MLP neurons of a small language model. Each row is named by its layer, matrix (gate and up: input weights; down: output weights) and neuron, and shows model dimensions 320-415. Each number is 128 + 24 x the weight over its row's rms, rounded and kept within 0 to 255. A neuron's up and down rows have the sign that makes its largest values positive.
Before each neuron's rows, "raises" lists the tokens whose logits its output raises most directly, leaving later layers aside.

raises: " into", " towards", " away", " toward", " back"
L8.gate398 [117 164 127 102 129 157 140 149  92 131 114 153 139 154 101 131 101 139 105 113 104 136  94 105 115  97  73 118 147 132 146 133 145 120 103  94 102 146 147 125 119 117 100 141 157 120  94 116 101 110 155  95 119 125 130 177  78 150  79  96 123 124 116 115 125 101 123 124 120 138 157 112 141 111 107 138 138 129 143 175 120 106 126 166 173  92 110 124 139 116 151 102 140 150 136 118]
L8.up398 [167 129  92 164  88 149 171 113 110 115 112 144 136 151 182 124 101 146 116 145 162 105 147 128  75 132 137  98 128 137 122 121 123 145 124 128 150  69 168 136 108 104 101 104 153 125 120 160 130 100 117  95  96 165 117 164 125 125 154 118 140 146 102 122 104 156 123 108  98 141 152  91  63 140 121 133 129 123 143 109 126 120 137 149 131 105 132 113 197 147 132 154 115 162 130 142]
L8.down398 [141 134 123 111 159 141  74 119 128 142 131 122 107 152 151 172 125 128 133 126 143 122 117 130 132 111 135 154 118 157 127 118 110 142 142  86 138 123 154 139 160 120 186 139 127  71  98  78 158 133  94 149 166 102 119 126 111 133 132 160 121 130 122 115 124 137 141 136 178 150 143 151  93  93 132 128 115  75 159 124 109 158 139  94 124 139 102 108 154 129 115 101 147 117  96 179]

raises: " forced", " led", " resulted", " hit", " contributed"
L8.gate793 [148 107 115 117 151 101 143  76 122 133 148 135 139 138 134 132 132 130 141 131 143 106 157 122 109  94 136 102 113  89 119 124  63 139  98 121 125 117 157 138 122 136 129 114  86  93 157  42 159 152 147 144 122 152 110 168  79 174 134 125 110 103 141 110 122 153 138 125 112 129 153 107 134  86 133 120 111 150 181 124 115 145 134 137 143 141  97 157 136 110 161 119 125 133 107 115]
L8.up793 [148  96  95  90 120 135 139 133 122 119 173 131 156 123 172 141  74 110  97 126 131 123 134 126 162 106 116 111 115 111 118 171 112 141 142  84 133 111  75 118 125  98  95 114 125 154 127  84 120 131 143 130 101 106 129 182 125 178 121 145 102 112 123 160 115 120 163 136 108 105 131  97 142  86 126  99 152 147 169  87 132 145 129 142 145  94 116 142 134 144 200 123 136  86 138 162]
L8.down793 [134 124 100 126 135  75  90 135 102 102 139 141 108 148 127 157 162 108 120 119 126 114 127 147 137 108 138 129 140 121 108 164 152  90 133 121 107 168 141 111  63 160 125  98 137 126 142 143 134 112 137 140 112 157 137 155  72 138  84 116 130 107 113 122 103  87 161 157 101 133 149 137 128  96 120 142 106 145 160 113  88 166 105 148 119 134 101 147 153  97 136  96 145 101 169 123]

raises: " ", " late", " mid", " early", " Bronze"
L8.gate1259 [134  75 152 107 115 140 117 142 168 109 155 145 107 115 104 128 137 121 145  93 114 158 127 143 142 140 138 101 133 148 119  72  77 127 115 106 137 155 134 134 143 108 132  93 155 105 132 109 124  80 152  86 146 128 116 166 153 156 151 135 115 124 117 127 136 130 125 121 109 167 125 177  86 171  95 114 123 113 150 137 128 162 148  99  75 139 108 126 157 135  87 133 102 138 112 145]
L8.up1259 [178  91 132 127 131 113 141 140 132 106 146 147 144 116 175 111 142 136 133 132 137 144 122 156 128 108 166  61 113 118 147  96 140 126 167 107 118  99 125 105 141 141 147 151  92 133 140 173  96 131 115  98 124 154 155 127  98 184 124 132 115 101 148 125 167 108 159 133 116 142 107 153 115  85 106 156 125 106 142 133 128 131  47 145  92 127 141 122 135 144 112 112  53  90  85 143]
L8.down1259 [116 135 138 133 117 130 142 145 169 134 132  92 135 118 113 130 146 111 163 102 106  79 105 139 106 138 150 108 166 125 150 128 123 121 113 156 124 127  75 123 146 130 160 114 123  88 157 115 129 122 134  87 112 123 131 147 140 176 161 118 141 117 124 113 128 117 145  77 127 131 141 167 104 105 173  89 112 109 151 159 124 138  88 133 114 136 129 109  97 150 128 120 128 118  96 118]

raises: "ida", "iz", "im", "ino", "ima"
L9.gate1190 [136 138 163 135 117 122 126 125 141  78 139  86 153 144 161 123 154 159 148 146 132 124 101 120 125 110 116 127 160 138 138 138 100 123 146 145  88 105 156 139 103  90 110  94  93 136 115 112 130 143 122 129 110 119 134 141 144 129 139 103 100 144 110  88 119  90 112 134 156 151 128  99 157  86 109 132 104 135  93 107 127 112 109 166 106 129  97 141 150 106 151 122  87 112 115 111]
L9.up1190 [123 136 118 119 120 145 112 131 134  69 131 109 203 117 116 121  92 170 157 156 123 125 106 138 121 133 129 132 136 130 137 148  72 114 119 113 114 121 165 139 157 113 112 102 101 121 116 135 134 136  98 149 126 148 114 182 127 115 137 117 119 142  82  95 116 137 132 105 133 160 112 137 130  81 112 160 139 157 116 198 106 139 137 119 140 117 127 187 150 118  89  80 117 113 143 138]
L9.down1190 [121 137 158 138 132 134 101 151 163  99 116 127 152 139 132  89 129 121  94 139 133 119 150 103 107 103  98 105 124 146  95 147 115 149 114 121  86 117 136 135  89 120 131 133 130 157 113 105  87 129 141 112  98 105 147 139 134 102 138 135 153  92 116 143 127 121 154 144 144 122 137 147 149 150 123 144 144 146 100 120 158 132 135 116  78  83 119 124 139 109 139  95 111 137 121 112]

raises: " spinal", " heart", " injury", " medical", " health"
L8.gate1192 [152 149  85 110 119 131 111 113 116 163 121 116 168 141 107 109 111 137 112  82 129  72 126 139 129  89  95 140 156 137  97 121 100 134 120 133  88 157 140 160 128  96 109  87 137 149 102 130 125 127 104 183 144 115 118 105  94 100 135 184 130 162 105 134 134 102 146 115 120 135 123 150  97  99 148 130 104 134 139 152 139 131 110 116 135 124 108 113 108 152 125  89 179 129 117 161]
L8.up1192 [174 131 103 147 109 140 122 124 114 157 160 131 144 118  86 120 118 125 115 117 120 102 138 147 165 154  59 147 145 122 132 121 127 167 150 122 160 153 144 153 146  96 159 113 102 101 140 127 121 146  95 163 174 106 107 149  98 143 123 125 125 106 132  86 137 110 115 133 164 109 141 107 134 116 128 110 107 114 154 128 127  82 152 104 120 115 164 148 141  94 155 110 150 129 108 141]
L8.down1192 [153 165 101 104 119 113 118 135 110 126 120 129 136 168  99 104 114 124 118  98 122  95 111 153 117 117  87 102 134  99 119 122  89 139 127 160 101 170 109 145 166 177 157  76 129  89  80 103 110 170 139 145 127 123 113  94 135 124 129 135 110 140 115 139 171 123 106 150 125 116 110 118 122 104  99 150 148 126 107 179 120 132 149 161 144 138 141 143 141 129 143 109 156 137 101 118]

raises: "ural", "ure", "ures", "ening", "ect"
L9.gate909 [ 84 147 127 157 159 135 109 184 119 129 100 138 164 109 131  90 115 122 144 169 126 130 135 155 153  88 134  97 132  93 115 126 110 152 167 142 141 159 177 151 124 162 135 124 163 130 102 117 127  88 134 129 113 134 137 127 165  95 131 115 149 188 152  81 139 141  93 140 159 133 140 141 149 115 134 180 133 125 137 141 132 134  93 131 150 173 125 122 142 137 147 130 133 125 150 117]
L9.up909 [152 140  85 103 119 137 103 143 117 126 144 108 121 123 122 133 106 124 178 116 112  93  91 128 128 121 151 128 139 134 134 125 128  96 156 130 102 161 157 122 144 105 129 168 113 149 126 107 147  96 120 108 122 104  88 144 142 195 109 132 104 111 126 109 119 148 119 136  71 110 123  90 109 160 147 138 135 158 137 148  97 127 121 161 126 125 140 116  86 173  95 141 106 107 108 120]
L9.down909 [ 86 140 134 135 100 107 109  96 111 165  98 130 169 141 150 113 189 147 106 143 143 120 119 146 134 135 122 116 160 133 133  92 184 101 120 123 143 143 128 127 130 135 124 127  92  97 141 143 122 103 108 126 132  91 125  94 108 117 147 114 146 153 119 122 102  98 147 111  85 117 100 134 124 113 108 140 123 124 127 159 117 112 133 136 109 147 128 151 128 110  97 160 136 153 138 105]

raises: " times", " opinion", " time", " of", " hours"
L8.gate838 [121 131 143 149 105 119 189 110 125 156 142 125 146 141 122 146 143 117 134 119 105 124 105 126 104 141 128 116  49 163 155 153 117 107 116 148  98 117 128 112 132 151 125  98 105 123 101 115 126 133 131 150 126 118 200 142 138 138 123 144 131 105 115 120 128 126 120 111 145 144 118 118 142 111  91 122 144 139 108  54 122  76 148 115 143 136 106 141 148 118 136 129 110 122 122 133]
L8.up838 [117 128 149 133  80 132 176  96 126 134 154 113 119 100 126 157 134 166 140 150 130 101 140  88 131  98  96 107  90 172 149 151 107 122 147 153 115 143 103 115  66 130 141 147 168 132 108 143 111 127 103 148  97  89 145 140 138 133 124  99 132 155  98 134 155 134 134 149 126  85 110 127  87 144  67 113 137 122 149 125 130 146 178 151 162 122 152 136 145 102 124 124 129 178  95 100]
L8.down838 [167  90 136 169 143 139 105 130 133 135  84 157 161 157  79  97 151 103 137 142 172 138 100 145  85  94  95 134 154 148 129  71 126 137 126 168 151 101  88 127 151  98 129 155 151 120 129 162 132 127 124 109 182 120 117 130 122 115 131 121 137 135 127 120 130 137 166 115 111 140  98 159 125  98 101 110 137 132 113  99 165 166 114  97 115 122 108 115 126 103  99 106 110 113 139 170]

raises: "ization", "ised", "ized", "s", "ism"
L8.gate304 [137 132 117 113 180 109 115 175 145 112 105 105 142 112 143  95 106 129 125 135 155  89 114 104 109 108 132 101 130 116 145 111 130 143 151  90  91 123 147  96 134 132 135 125  79 140 120  90 128 149 118 125 118 143  85 149 129 143 136 167 143 161 134 118 127 131 133 169 141 107 161 163 120 106 117 101 100 168 121 140 131 117  99 121 117  94 151 103 155 122 134 133 151 117 140 116]
L8.up304 [129 124 125 139 152 129 124 132 117 132 156  93 145 103 149 105 132 119 149 149 113 153 168 155 159 150 103 107  88 133 130 114 104 127 103  99 121 148 171 134 129 150 175 117 114 171 167 106 136 125 110 175 113 137 151 145 116 133 113 105  91  91 107 123 127 116 118 153  84  97  98 139 117 107 137 108 162 127 118 140 129 117  97 127 156  85 151 114 176  96 161 134 145 174 163 160]
L8.down304 [129 131 102 141 107 137  99  98 116 119 150 132  90 106 143 124  94 115 133 149 144 147 147 117 158 132  92 143  97 139 167 163 117  99 130 159 117 123 122  88 133 132 107 149 108 105 136 113 100 136 130 117 180  97 102 154 124 132 149 145 103 122 115 119 111 132 164 124 106 127 107 142 130 138 122 158 151 135 138  90 168 101 168 111 147  70 141 140 140 105 158 117 154 129 103 135]

raises: " late", " early", " August", " March", " Dec"
L8.gate496 [126 152 118 128 116  84 118 116 144 118 105  92  71 145 140 119 127 138 137 130 122 145 140 148  95 147 134 122 129 136 131  84 140 156 164 122 115 123 134  92  91 143 131  99 116 139 144 137 139 131 121  79 125 155 167 177 167 151 146  94 102 109 128 131 141 147  69 137 102 145 136 175 113 137 144  75 106 160 148 112 185 140 149 169 130 113  87 129 132 141 131 129 112  62 131 132]
L8.up496 [101 153 113 158 141  83 147 114 135 138 108 114  97 153 107 127 116 154 132 138 126 150 131  91  82 133 126 113 104 135 122 120  92 140 135 152 141 153 153 133  74 163 125 128 147 170 155  94 154 120 120 144 105 141 101 128 134 157  99 113  91 120 154 133 140 162 133 157 142 128 121 144 127 122 144 100 175 188 131 125 150 145 153 141 114 122 139 163 123 143 154 116  88  86 120 147]
L8.down496 [115 131 119 111 105 104 131 143 145 114 157 121 140 108  92 102 112  93 138 140 126  91  99 122 100 108 133 184 119 135  80 137 150 125 148 116 143 114 136 146 152 138 130 142 136 127  95 139 124 125 148 137 114 108 141 149 127 110 124 130  69 113 101 118 125 126 135 154 116 121 132 139  97 139 101 105  83 131 142 139 145 143  99 162  94 139 142 124  68 104  94 113 169  92 146 131]

raises: "\").", "\":", ".\"", "\".", "\")"
L9.gate732 [167  85 117 173 121 135 121 131 104 125 135 147 135  96 143 151 109 137 140 111  95 122 141 150 103 135 123 110  71 125 144 171 137 117 134 163 139  96 123 142 104 143 122  93 143 135 125 165 112 118 166  92 114 184 135 174 164 114 159 155 131 141 139 125 104 102 154 114  88 139 154 117 148 130 176 133 139 162 120 124 125 114 139 129 141 159 101 125 157 121 124 122 146 100 126 121]
L9.up732 [169 116 160 170  89 118 157 117  76 106 137 139 169 136 111 134  63 142 133 137 131 117 143 122 104 152 127 142  77 131 138 154 126 113 142 153 155 102 114 136 108 148 126 137 133  96 120 169 128 137  82 104 159 161 123 127 158 127 155 142  98 110 149  83  98 171 129 132 107 134 154  81 104 106 124 122 144 170 118 145 141 129 133 119 156 171  92  99 150 139 113 141 141 120 124 148]
L9.down732 [132 139 155 110 110 129 128 104 155 139 108 111  84 116 112 110 108 140 110  94 105 138 119 140 176 130 150 106 118 131  87 142 136 117 113 121 108  93 142 112 130 140 122 105 131 134 107 152 117 143 158 113 120  60 117  81 116 108  89  93 108 163  63 126 166 147 122 115 141  86 137 158 139 161 154  81 124 128 125 135 109 108 116 137  95 138 128 104 105 102 130 172 119 138 131 120]